config.toml
n_layer = 13
d_model = 224
n_head = 10
n_kv_head = 10
head_dim = 32
d_mlp = 896
vocab_size = 2941
activation = "gelu"
norm = "layernorm"
norm_place = "pre"
norm_eps = 1e-05
positions = "alibi"
qk_norm = false
attn_scale = 0.177
bias = "all"
tie_embeddings = true
parallel_block = false
init = "normal"
init_std_qkv = 0.0206
init_std_o = 0.0206
init_std_up = 0.0206
init_std_down = 0.0206
optimizer = "muon_variant"
lr = 0.01
lr_mult_o = 1.5
lr_mult_down = 3.0
beta1 = 0.95
lr_head = 0.00813
grad_clip = 2.0
warmup_steps = 200
schedule = "wsd"
decay_fraction = 0.362
decay_shape = "linear"
final_lr_fraction = 0.0
batch_tokens = 65536
seq_len = 512
doc_mask = true
train_tokens = 242300000
steps = 3698
dataset = "wikipedia_en"
MLP neurons of a small language model. Each row is named by its layer, matrix (up: input weights; down: output weights) and neuron, and shows model dimensions 0-95. Each number is 128 + 32 x the weight over its row's rms, rounded and kept within 0 to 255. Numbers have three digits each.
After each neuron's rows, "fires after" lists the tokens most often just before its 100 highest values on Wikipedia text that the model never trained on.

L6.up633:119157126118195184122169115131196129143081119127134128130113131105155134140168117175077043147146133103151122098097140119087126087162106123105078141104186132152115133191124095145116176104126143121036158137114176111074195103061139091137053133050114158085144067109083116092151121145109118119
L6.down633:077153098138166114135141123150164108074133144141131129135130088128137085141154160157176048184073122172147157090159105171104159099116107114146132174119122078081142166104154162115134128148153098142166108176177133146039146092157157103106072159172104193175142191131127038171097068114115137067
fires after: " the", " an", " a", " The", "ic"

L4.up361:135110136170136129133143145094165161096058161157104151121114080176109113123192121159083116127117121147190145130090147094076144135175143125111124096141095108148089143133165128129080126171105083168118105134123107115114138136116117179183100112131109181108096084122052131129147135166153092099
L4.down361:127087065092128052117131083128113149164087160114145201107146089127106128118138142118189115072125085134126129155189183186154122125187114092067178142069130161100136139128119149102110148132173151086177170137144132154082120170103198215149099121150115177153107119074159168107149109076092166146
fires after: " T", "B", " B", " G", "G"

L5.up15:139146082136135096115142095105086151117121102077153145155169082173069078125088156149139129110186196150104166074071168079125154143165159095160118093075165123094168095148125087146124123087166095160148126098100118128152184124165108155131082093167130208126167143139090110109143123164113172142
L5.down15:107150117135092166105081106169120155201177121205166126104086162131106106146173173174125092099124098106157166149144122098120118164166082116162135141153074024126133116089106118139160099140086107146123137142090137093163097138138117126108116165141104065131098086153146175214090141129134174096
fires after: " Man", "an", "on", "r", "in", "ul"

L6.up670:177097151187143123130069150152107095137133152148086147106173129115085126183202096116155131096154159076125090189038148148150093119142152106131097154149087139113164161115162145074173173135092095179093188092108105158119144159132074148195105094107141092125146135112118076178149165076116154183
L6.down670:074178145149101148124094113126130108143162158117138093118155147140157143155167130098120132161144120197142137121194067142111119157086095136087182109142104097142113095122166082165061143156091160123184114133189142147146113122138159151126099132096084114084110142162124180096056079162106121110
fires after: " ", "1", " |", "2", "is"

L4.up644:156150132150110118161144124089142168188156145186168103092058070086096164088127118158089108125132126164128149128103145065121163120095112127121129075185103167117211149123133128158135151112151144112078084154078143126111067134078141134178165157079143144108124095122068089163140132110088083172
L4.down644:150119115109111154106087099168149139113094184087134153152169096096108135140102110096105152083140116091125169178106108141085141164162067161092048111114136119151150063159133202146198139097139122156105077129165133127168041128138127213124136168153163126137099135124102154118147143155125119130
fires after: ",", "0", "The", ".", "1"

L9.up859:173096179172113047083087156183105059059157107133108129116144081112140059176091123128180078115170163149068111171157155091140159080106098127188077116118180129136174094090118168125126161106152126105102074139073136157129123130139135071139133103194132132089167099118107148098151092126155112112
L9.down859:160074083127157125115155152042125158168108157177160123132075156158102107121099132135075082130142106158202106078127116054111135088154145147127153145132072154097095119155119095117111115111158142145103150125144110105117125110175123171148116198064125167105132175143124050126156136087145110087
fires after: " |", "-", " and", ",", "|", " by"

L7.up260:116145157135128102080117164082153157091140121136165054130124178160133163114136153151214131078142083101166065167137164166132098127101117063074174106127120085170069089138101174095139139131091141090167094089129130147138173103145143055151121095151048126072164124082144097139139149155143176181
L7.down260:147129150076107148143075133095133156132110099170147112181174164143106151121164154147144120130124097094099187127150167205080099150135135144081030144147100116110147114148099143108176140133152164179199150159157099097166058143110125120105136120117118126111060081105127114122174099112080123116
fires after: " ", " Top"

L5.up820:128157132141152213125157175126151102155135117078088132131142102112167083136144131150133117132171124095158078112105150115075116164115151209081108115112128120103170188170150163120112172142116136135166148138105095164126123106117107154061088085158099187110115109133085110115133134106097117122
L5.down820:102097151067105150100129160147144106061154127157147148126127144092158108077163099151134086118156149148177152122168164125124119095168073103167082139075135151098170133117135158148177114124157106114154077157139133238129073143156164161118175092143123084103142098097123122113135147124092142137
fires after: "2"

L4.up75:109136107167126079122090124097125142130155158085138143120135110150154147110166174114195120139112080177188117147142141143150106112107152176123171115100124082149112134135095112161077144131145085100148138133170150090090132117113063097103129138153108106076128133142112123144064157112134113123
L4.down75:141145123105101178126150125081141171151140111135127156101147110091121124141141118114130164184108069133133164103138137109164097090102129203155126135091171128181092085186166082136126114075149161099160083114157136110124103141151149108132151115129121124074097192096152137100116165151099109148
fires after: "1", " ", "5", "8"

L5.up340:084156142093069094114139061133097165134121160130124062156136124164131085157121069142184145130101112144088086176175116193143153187071098111087039079153117169134155101132112145182112090145171153129116093131158115130136143080108111138160105132144173157190132148150104075154134144118158164125
L5.down340:081145121173140121138126114165179100062167105139140143128106087123204139154127166167139013071164113105085164132136097096114077130141121099136111135134121136136158153168119104141149132114139118161167151102185119138124147128117125130057122071143153144174151133133089114171102134167170137073
fires after: ",", " of", " in", " M", " C"

L4.up324:143085128124130155086165134114171110110075127125076172133168202106096129119162101088052183097135167093122145136077151145125134109128156164111128165125171135136072126132152081134144141106111121108160220107054149111162141090158120131187130128143085143124155156139073082143126079118103089168
L4.down324:117114120139094079174095112141135116152120115158165110088127137167117154133077127099119160108148079126107132144137085088119129126168107130171144128140099088130117136114121074158163101144113154167198093154114087141123204122058095082109139086127103096109147182202115160138042132078115090106
fires after: " |", "1", "s", "2", "it"

L4.up550:064141109174158134084111134114081023090111166145189144125075098120093121096076112148111162131098171134189200119126086110155111142123114159145100070106101114159173126159144163126120126150113075169121097099136160134122144126118141092141190067126152101129145139123091156056113129183103144102
L4.down550:170170153062105160076156108095060154133161173135091181137153103123127117086184145137142114170141167132086055092077170168147151101163118109123126104116102200158097119141111132114089139147111092130140163099145119125116083143128113120141206172059090132127162095106103152116076164108148145103
fires after: "2", "0", " |", "3", " N"

L7.up675:146111142135160182118084112213159107088121142123162113154123112135107075118100182093138107099141114134078123127142112106121138159086122115081068087127175084144075137055112154127126178076161091123093126117101042123125104161078098060148095148157087143083083152087080138119153138136140162138
L7.down675:143139165125211103140141146143127156116165155186167121088160134157193128158143104096173145141125134117099111141101111158159120106182119115182119171116089124151142150169088082135093130147067144118125118182209158104112151116150110107053117161100157091123116141157147083156198151094100139117
fires after: "1", "0", ",", "2", " in"

L6.up154:152078187106120172174173084129142116142140096155108135141178068125148127110142120113130101088104132128188144123070160135109127159128112132082130131129089102178075175097129082111203144165163096147096161157118133117173163195176145055103116068169124181167157125154177139156138130079086116148
L6.down154:111134204150112103137103137118151140136149112114209130099070115170170154087158158172139135121080178024138119103201096116081150168123109151158069118131101129079122095099081166171123157066103182108135159092082164158133179058153167140120122174168126093129088114168068146129151108157159108125
fires after: "2", "1", "0", " ", "4", "7"

L5.up262:122079169147116125120095252198090148145181081146152118166168134125088115150138172147145116162174146099157170167081149090169077155101107125086152103099084132080152107152060125140158112091088068081131112129124089101094147219102118084162103112129098070105069111061149142176108102163115136127
L5.down262:106062101112123140138103182155110133167151106107131108163145161105088121101102135169120093097045103140233139085126133114145176128162116100133186162086129117147103144102087145137115169139191085179165064150093194150125153156090133167161102134114066112131116064137109145181132132138127126053
fires after: " ", "1", "2"

L4.up794:056077146142118113083160098084071176155092098095124108123168088085147143130065132225188183152164065090110152099144167110116124154117077088123151123083156136141123141156110075111157086167088142155172100167132128104124135131122160166132209161087125123171128124142081105125098171091113117146
L4.down794:070160121048109085098157094115140131099111126116082141151157104101117176117152159141195170133125136131160072145132095140104161134129095094107145165131077181086179199136102178110103106213135136040170074197137150137102126146101121126181130135122132134131133118167160118120109183153109083106
fires after: "9", "1", " al", "0"

L4.up890:157101164187089100161123126121127160200139129120065168184115147171109133172068081073173108133127132167060105100075136158093175122108124105093140077132117095076129091150171194157126140168173130093108112091157113136079156180124194065094136150159135124097160100147155155099104125148129136167
L4.down890:093103108082120095114113171162157145130137166073087183150194116090077110112144135122191193152167168105093160100163086207163116140100151146178110118102102152188156130134109072099134180136120179093135127149131095165130138152150114133145087081160068093148104102135142142061088092152192110125
fires after: " P", " D", " E", " H", " p", " o"

L7.up721:068160152113130105115130080150061084100113106123122107096127067159166122121177165168147122071127106168146143123108112143143183147113109137098077101142141099083054120126099157161117163191131138114140097108189148138128147127120213152126077168227130114073122062147110117134106131128135082088
L7.down721:141119148042119160142128179134193180122117067127118108115165113175103142170130128044176155137169143135166130155087071107103127148156118125161153124133146141160118126088126149107148130175089095054055092130228078084119114106119131128199171074081113164103101130153094101125116198121082135135
fires after: " ", "2", "1", " mi", " (", " |"

L5.up104:173185156111120103126131155079116120137059154064065098167147130116110082161132141123140146143086114190175123093180160121126095150061176135076114129164148131098117122116145077123114150136138137213149117125149126128126072135129170073113170133109113147158157171130158123124117178087102159113
L5.down104:144090102124152177152132092077183130115152084171190134081154155158109141132143137158152071150197063094114129153143163119108158176167109150135130141116100133174077141120104108161147140070168165122064138130051169099191175125122187146086120126111091106105125157148156112133098119097143068150
fires after: " ", " |"

L4.up447:134137118080121160134165093083156045092167161104055127114134112092148079135125116135082139098207125101131089155073125122099164149130126145137201107102161118162202102160130176139161175150115142111169085146120155173052159091132172130076111147178148143112129102131104099131093180120145118125
L4.down447:114085185100124147151097113087194128131112122127171151142127156043169146123161051104119172155116125113113113132165140109052124135053087121144073129119126184102107121143128167086059098161118153145151148162184122143188092125200117133107151136067089137133154201140176141115114120142135109099
fires after: "2"

L9.up399:165120104165139100103188163176122142120143134074120122168095135168101121132149157117127139124146151118121103141089125137129174105147127097164160142145063150128090181132102097173145145175114085100105182120090167168085126159162190082083100162124126176149145079113113106171134118141127159084
L9.down399:111159088117145153093153131094155096196161116070166062142167139155097099151107114145120136137107101172110140178128165157208114069056144101118154051157126183130140109118141120190095121156125162092117134136064173081126164090141132160104166169126137177097138118104107137172118126169103141090
fires after: " |", "|", ";", " May", "\""

L5.up564:142037084098064169126157116079165105142092179152147159099134147125107184130162137185132134134133131159128147190058139163132134085108102032061136081110167103124101132156089164168143132133108109084082165150118077146161172126103163150144102137135127132133085115180093087186164102158146089146
L5.down564:130106205174157116135128061115150089104120133107123137119109153145132066106179158094107031168094085102166141202201103167131105183159152117131126133138077138164126167103166114115160128113122197167163133109091164090226161168151161085122148150158138107134105124167120076181130104064140122124
fires after: " |", " ", "1"

L7.up511:080182133200104196103125137115121091164192164137098080110138058117151165183086089142125109073146121113070108128132131084151104132130105125108097092062138114139203144169205154139111152164125124133153159096094114199116142121086124133069121135097092157162140125127066103143114114118102171080
L7.down511:151124102153191159166082135060100100089127083158084101082098061062103194138155126233083096166173160140107141126190156067138083165131129133083105202102149130143160137131202168163086123140129175138140138193110113135119083106147121123188154172133146162095147106137137134185125123122141137109
fires after: "2", " |", " few"

L6.up192:117113150069161081138059198115094150151144143120070120124152138135178131102127158116092091072118102108111104125154160128151159119166098117051124173163032139100077161159105120160122165148122104131167166082120205151074187127165107164125111175181094139130169116082121145105115186173083109146
L6.down192:107103130095116178133103113129166140102111104129127110121096144168161108155135129032181140165098096130153160154113140170129123071131108177136165063030133105125157096175142061111156113145108060143114134083166192109064149150101103143123158164028079169110098125110126147151124080112103110086
fires after: "2", "1", "3", " +", " Out"

L5.up557:181079137152125118189187120100115190145121185079078098166172126102172157129122093170172102158097098165139076072177107127164095152127133138155139068145139130094142147158080140077115142071107189129085094154093159109089074093124110154145118152180044143128115092152167110135079127096075132166
L5.down557:127079150116146066116138136127125135103074063152104171164149086117091102121185131121138132148060140107107174116073105149094175114127087104122161173127138166143115220137099123090075141131170124082140127144155115071129168137162122113135167157094121094119186157137132197112103108115127114118
fires after: " ", "–", "N", "se", "S"

L5.up848:131103174099114129134165050121056143091151154122160094105163102087149068151134082091128123149157144114069110110043165184133088142080163149150147198111190108147144127137146073132118119104175120161119126162160120107177135097121115102145065103141151166074185078151119133095133115082113236107
L5.down848:092143140156095166149081129123123140186121086123165102110105123124112155129125180172125119120088141129134087144208101085151160190141125126093128109141113131122147108045137185097087145126145041128099123104146097156165182140161106131097141169127155115085133129124175143148084158114085046140
fires after: "i", "is", "r", " R", "R"

L9.up389:127104115128153179129126111140094135042100170140101161138093133142178161117137112134086159147105122119154151084154137108082134162132086157087155104101187194070156148175113131133189147114138122141186136165130091112145119127130074138123183122146125097066204076185143124162114091110094121132
L9.down389:123101153081134179139122138141168076145161131114102102075098137079144124137135153108076144170149095158140173110152071139108131147127114152153114164107149139107116118234136119119089144117158106123131054140110120151147117096133102121128108124084116123221165142186130135103108125131120144133
fires after: " |", "2", "0"

L9.up592:121136088121119093181095157086131139152110116104138044152156120134123159154128108145125127073146078161107162147127133147141117144077181167133162106123065091097114161172126145115059139120110074151178112085105100104128197152145101075130121120134155105091135118124101046122101135130173193091
L9.down592:168153115149136142094125102120180129129066119134126100163129114177159159139103157115141150169078117166123142098111178144141127153164116142106095166148184157109059097092074067101146110130123070123097123194095189102082098112143111149092158107103105131158126110125139159121123125127134085147
fires after: " "

L7.up447:117150116081148111095099216096149107168111115094128129117082100091101144130106118162129086120185126107079125107092168075099126101140090077153090133093152150128121146164131144110183139121178160127088062140093131160081153185111075056173186151126119154121104161139114113115118035116094192114
L7.down447:143184069176094102081127113124132179164168126132087110085145128098093161103083116138132146150130105128163130158089063125142159096129093134120083154092105139105125161184157150164126201165129162098135102093153120071138078200111141058104059129127108153166129118117141115153145181128156101162
fires after: "9", "0", "am", "1", "–"

L10.up221:172107071115163122087105099128140162108124120143150115122115138099123168152093113144128082100158139116121117119089130095115212109076109111095151124121139120103181146146110131049149181185132084117084167103118081117140166157125085093162155159163171142096110133141135163126095114120143116126
L10.down221:169099124111130149079120127136155094068150166126112079170145109103078165135127107095107082155133113108112082121202110120113155083166146075175120166125144168106149144178115119099104078129095065074142153107098164113174124121096155128212125159119123156097115164138070161143124101069127155150
fires after: " |", "1", "6", "0", "2"

L7.up41:096110061120144121158130133086109188182094157119093066124134146145155100158117146159147175089157096142127135157128122139133169081110167103072143092133122139168101137164169141071118152171172163108123110160130085123154181159115133105142142137194105117088126119133085184098090162102128140120
L7.down41:132160160095063124086078083164185138155134173194073183099094084119102100070120136109092113165098139169072122139158155106169182161120177174155162117091134154131124110102103149112111101118125105071149132172156144148119079159129132106091113145101111100124063101123144140077079171149074130132
fires after: " ", " sup"

L4.up750:134121124179062134074103113117152088036100130155102138120191101174131107164182112159132150129094140122127123134166094087149125173154116103092119159090112130119115107087154106141136133098136128137049130172118084113111129147146111121141141170147121125088164181141122120144141135138149132094
L4.down750:115095114092081107132170153106134175123149133143141207153124151117190081140138102111080161106127142090061141116129169151111126173064171086119074058159149138113095126102121081080137168110138203155113131115150137166101131145149136147129100132145052170167142206148177124115133103133164137130
fires after: " T", " g", " t", " |", "v", " G"

L6.up791:113089155143099124154133082139113123073108172116149108126140169135171130130070136147196104081062171183142084076141108131136150167154165095129101101142094139130067151099074147133108187115147100127186102143162218135188151095164155124111096132169155172145146101159221110115124161173092128026
L6.down791:153125087151160159153085119057140156090188141174131141153135106138106142129182126103081134161101136074119195140114101112172124101128163142126127138117143158129087132143170120127105201143069170089122105110125115120219152053155155146102152153061146086131143128135137130103105122060141141104
fires after: " |", " of", ".", ":", "S"

L6.up124:094178114118144107122104118135088071152100155158197116108132080201102120129137098124116188136091110164152123056113152136145136128117151124127135151116153094126120043133124087197132103125091109175143126147117124149098133116084125104074160108166097109114107153146173085134139116139166117098
L6.down124:179132064087161113171090065096140094154163120135140192101167146140092122093155129115137103118081166152078175110088154174140080108110117111145095133120204169166116113103162105119112137131093169111182164132164136193093099064119120165119156074132149133080133180110144101142166152187120126094
fires after: " ", "5", "2", "4", "6", "3"

L10.up888:124106107104087163117105123138140134076103087119136121146155091127081139136111173141138164175183124173100154124117135113071180144079110121117178089158185089054109131164128121063108147167126057181131096087154155109096168167103106148149189157107150186128144147144099143095089166085120141118
L10.down888:191174153148156121081116096107130128139131179125127119118124166097117095114125130110200162102165180151134127144127145123120148137175168078156167186072136188153096102136156112154089147142189072142156061094097142127160080105134086122134153112190114072075175156137178161085108117146175082136
fires after: " |", "1", ";", "0", "2", "6"

L4.up371:168069084146116104186123136142160093069173147089130148168153116128129118118158078126084073127137089150157173153103174129091176070161113148153178128155120079095105135074119145152165150098070132102066118149130110154164161082132067114165077149144106165046169114224097124170104118135153140204
L4.down371:096170122127117108135141157146123079097111080123152164175157160151130114111077162100169084168124159118079164151123105170166139172127088087119129079143133118128088088162138038118151135106131170121126136130114178108122144108123113134087103124084149136129123196099088152169136177180132138099
fires after: "1", "2", "0", " ph", "h", "n"

L10.up639:075090121135112129083150127124181130156112111127115024055174047152043135088122098135105142099124090161111119046136115127123145099182149078124186100119184137132115195097106171120126094128076136106102161142092207104124130126133176043112152144132128151154093098143142172190089134150155123190
L10.down639:101159154142152102130083091174110115130126093147096083139152104127058140095124108153124153078118094136114114116156136171138175119180088107132120139098117087108097202093125148206131171184142174128149115115102179094119136104117171116066110126112163107101111097077141143139097096121135125192
fires after: " ", "1", "0", "–", "|"

L6.up150:201153077112130100097143119097115094152132141041030129154094125167114142140189150138140100113104136126171112172138157139111111114143181075132090115096224147129157145166087143152142148097151128095110109059165135116175150144071085121111144108167118153131145169143117113144147156126081149110
L6.down150:059123126153133194091065129159121191119106173141159120165184082127158140131194173145129179151075081157128125123079096089084085143121167151143128099133165142143111133096143158110153124096158123105140105135113226141096147158119138141094085105133171132161157130154094123115118084096161121075
fires after: " |", ":", "0", "|", " (", "o"

L9.up9:105161120119159163086089093161075215073141173130090169094156131130111145155126140106103188140133117083184154124096115083123136109134078068164120094180197160073150117140109104089149157142136103115097158105137124080142139095118087140122184167084151143132125133105118144074150091075093137164
L9.down9:081130096058124095100158113111169123121120141124106095175190151043124181141199130125157155143091140168157094132127177128099102141094147108158176142136150169138123130110050081062139155156093120109107153107115169074120137070142116096121131124122099083122210081171076163059103121081123119152
fires after: " |", ",", ";", "0", "3"

L6.up315:115100125140107137113121158135148145144132169063085165139168103092159124095169090081118157090122127156127110132101137120089140168150115160178126100130118126108214113114098124121152145141092107098125126079080104056129135111161167082165149153113127084139092156190093165108138127109109137122
L6.down315:115130165091080100059133114158126123134138163109097096184126151140101118103182116111165151150100135095139111099155095147107131191135118133097112138109153166136142097161058134037111111124128124099166186135126161090072155107106170104154072166068158138161083142207124138085134131082152128126
fires after: " p", " B", " P", " dep", " K"

L5.up399:117075126072133131131166034111154121146126134126129144092224122146150092114102136125171070113086103115115107151115111183137139128141172126148072098087102155139121117136107130096139083094071147161089082134148170125136196172126149089116099085146093185199163131135105136116168119141132085165
L5.down399:121120137130147145121194080129110091137137102171140068111136169068113105143144152162173168131110106134129136115119206121160120108187091147173061150096080142118136126119083123140109133069117079129158105144062145122122125083098117173138123140100161088157154088072097180149094215060122107161
fires after: "in", "un", "an", "n", "os"

L4.up811:151155085100108128111094121122168104107136162124178083103153118088062125150179166102176167070114111110138145149154186099121138137193156076095095138130144096140126143185153117067175110172169096132131113156116130190163123185116099163149129093139125097116092132113120124108143116125185110120
L4.down811:082118135141117102122137089098157184148138117141179122179114129127132147132176132117112138147167104119157174146023101088047144140114132063106088121156076117131138148103159163108112128117193073097205115059188121161106158136132145171152111159134061133097106148081126118057168132097163170099
fires after: " ", " |", " of", "1", ":"

L5.up430:135165118118152146152102142082157186181062068155160082124108116118151154152203143162053119148139144157168120171090089164086092138098126125060142121105114103152122111150128171093133160138150085127119108176120088109153132087173136160154155163049140162143117067130058062157103095115152100165
L5.down430:122120132115084129125093115116145146113145191186147159130121152126149122127138122088168151148144112123164151137144098153114144148071153156174106081142173127173099144118140127121099137151155125144113143213091134129165137111140090084095108135109109117149125134151189123149111111191142116069
fires after: " the", " The", " a", "The"

L9.up563:058084182171156135104124141148128106109112138140086103077147116104143120131159125167194082152130126095136153177130146143160139149128147177074129162103114111113109170134246057129133124145097146124163122124078095146099100145139104132107095086160146092078167072099093126113117099143056153050
L9.down563:137039128129138144094060107138156114118175131091195142107107102113151140095131121135125088153214127155135135117119150147125155141156076092069165115091109141140153129184127088132126111138127107163215118138109107100064095100103144180144175147090118164140131112178161089165090159145077109146
fires after: " ", "2", " to", " was", "-", "=="

L4.up298:132113163104085090154121157109140154104097129115113112126169083117139059147103123159084114125107157142082131123131130118184176167103183209099047085140131129131153105119136102108146174106138122187176140147137128186084052114092139108133090146110085164152106106118123151171145123159123162150
L4.down298:191101116129112204124141143100154152100097105123170130127099137107139119081099093187146144157152132113097149141142117140154210107127144091117137165081151117065089108130139201166096093141121142111166173082114161152112120154151116130079145105078138109167132132124171097150109181125120153109
fires after: "2", " in", ",", " In", "In"

L7.up668:129127129149161140159134150169139088120107151134084095112137112163150129130146102134096137082183124136079117074083088151123125180151095128061103163087083077137121155071138061050165152144082081126131164155125125129078118160181132092131122190106135143107138116104173131132114168138165080131
L7.down668:061126110106149130116146102148145175080146129125082163168098121110108115072097148088127173121122089166163118155120113159047185136106099114170159117182129138144132154114111157131134158106133049127118065149099180148108124121138216147099131124091139144088181111136150138129144190175122130103
fires after: "2", "0", "8", "5", "6", "3"

L9.up15:167147131125095081081100152166107133097080159117159127092135156128171166174128069128192130120184117222120102136146114122074157099125069109099106133138127128136147157135123111118157137056115107109186170071120095162144131068133155127100113085136061179113141162092113104126111094175198168138
L9.down15:205076093122145139122177130080070121081104099087104084101080111125167183115095152156174134182102074210150115144110132169044183143096178115135144086099101116163128142149119079139140152135130127113150140145122107133149200137127122155120080146159081116103166202185096136094113156142084153074
fires after: " ", "9", " CA", "1", "0"

L4.up613:116133166128176148133085190085121125166141078158131135064161134082115139127140125143052123155112143144159089137095153161124163133147148142184144133137146100159145156160105172176157062148122098144129085114175115125120136177059124107153116140039118160127141113093117108172093129087117078131
L4.down613:096122149180080120144143134177149101085116100153120138164164118122072127161111173203124192112087117103170171115155109106078143094118137149090135103085082145127145083084092099173120112163144155118094126104118150064081099087122130153100038134140103128083151107114139076104125099103130179099
fires after: " the", "B", " one", " b", " The", "r"

L4.up131:136072148066154089142115083181130116098129118165101160058153083063136136090130127127182127098136113116124079193090135105092137116155122175092106143134194139132141098099127135159184158124129132144150107091099108113180112122127145133111152131152096218092169085157152101107146147086114161134
L4.down131:155100101109137164148160061111107138137111149071134137177192160167122087177124152100103197138072134167121190081132106112102193101078179037135144149167099120112153169140084113075158149181104132128166129161172187107137101198171116072116096131155125141185173146138148089137090106137090105126
fires after: "1", "4", "2", "0", " Total", "E"

L10.up600:191146198139124124151163136153155169155075113176156126078168062130065114180172100069122125131104123129133149143117145113089086128145081121167115111134097145131068135112151155139182166154075139109170115142098097123136157138104125098150092138123155129123126092081096114124128128141135130110
L10.down600:146167144116236136109137163125128109178138127132088136158093166169169137135104152132117095174114154138180098145073155080105134149054141084154091171122125110126187148121131122145148046140173117186134166091125153102162133143170157109081139090153071178128141132125131160121158097135116130139
fires after: " ", " to", " w", " t", "\n", " g"

L5.up710:210126106125175147162129047144057049191174137123095123128113117139166110141119129126159109144186101167109232140140119159097118122158157133173078169099145123137195131091186080174150040052142140142066096167107112071167102158126110109123107139160177158091155138126131145126135128173141185101
L5.down710:088154086139146120087062120090180163097034106157146181134133130133151101115117170129110147111149139091171129199164126141076147134120099173125137099115126168107129174125049157112099123175127065113143150104163170145121131135149114169085211156178122124133118110170117136159122137105127112182
fires after: "i", " R", "R", "ri", "1", "r"

L7.up125:127133105140154080121108148091156142124079147177173078146104099134102119148090073133149112106107124123092167124132126114117085131229148133118153140123118153144115140146149167100190123098119169099079154173096169093098107207121138059143146117114125145159070128183141156154089122133124182177
L7.down125:083100130152149126132161094092165105076048125161104127121120107094117129059116113121141124157073153131089081095113160178119157103173093158196151117103142140168095138084144107170101123115154126123071171150118169085132088120083154167128150135102110194165111107042168108108136132124132145164
fires after: "1", "0", "|", " |", " ", "–"

L9.up755:102110096145126163111055159131165119056127123090119144148124137139066142160153187125113132063177079111164147135117134125064158167103152114149120124140131173062101095160089113064120130100162139159119113104153137103165135150125107054138121153143115123115085184098122190179126189127164106092
L9.down755:146111142107119160093137126167155146075105131116119142145109108110157079107130162183151098176099075111124096119068123162123132135111162140086178154161093195170164104100112134182164159194140092124141130158163119129127095110117119146130105156189039115107151177134108150142142107101111115134
fires after: "1", "8", "6", "2", "4", "5"

L10.up525:139115087150190112130105174086122172146123121122124090161163102111134095184158113118100099050119194164156128107091171098170166133145099151085119158191106104151114133115113156108075142099136093090148172111136127166089156113143176065156072194100130154086122158133168101179139144127140181131
L10.down525:096116113127109085068101113104145132095108216100144134181173140155160059159158143111148019183160138127157071184126223106126159159099108118123146139167114129168135141081135193122043125118074172115146128143127073137143163119126171144086139161187143124134119127143138103162139129144150152158
fires after: " |", ";", "R", ".", " January", " November"

L10.up205:115183135152152088078129078112098089168116138151122166062126146082110104146115124097173106094102155131155160136071142092123165070121093132106100146083080134140164165102130140103123144119157107086098088154112131152147117152185189126172163153120116116169091136141136152081158082125147097101
L10.down205:110123099149049110085116114102107074094138088067114113150173158051072110134136100168130108119106107159168102133119116042167147109123082120117153121130109151208124071190154167126130044091169137099132084143119103151073134107106096180158134152129127153138099128135125154095121118132131120142
fires after: " ", " |", " and", "-", ",", " |\n"

L6.up891:134143156155128158076097124183127131148166150166130151123122130166077164149156148114142123133095150144208184110117137122136042123145141189117091143153044135111103063174086114150152061120160169083063128103127079112156142149108117103125104137140120133084135141073146180074158133082090120108
L6.down891:117161145060135134162128168190128126158160184125112136168182125108116178109168150154132124138065096134108132049143131175115129088157089136190101133076093147144071116151130188186138130127096138116082123156136071109127127097143126137185080133120147146102131130076074116147128191163077106123
fires after: "0", ",", " ", "1", "5", "3"

L10.up566:109122101148106120106121148167164156075134093123078126195115100183111103153159129130136133070122156133158116090090157135164203124118167141099165161089122144111117126112060122129135145111196086115150095157119192111107130142151076139106149202114076122068090157111176154158133176090156102132
L10.down566:117075118143147092161112143135136128117106117151108148172162155146110155153084180101098185118101149124139126125082096113135166093112108157172122139129142125141129174146152108162124099130100000081135137141104086099137105136115158136144136142088073118079137135141118090133143113134116157184
fires after: ",", "9", "0", "6"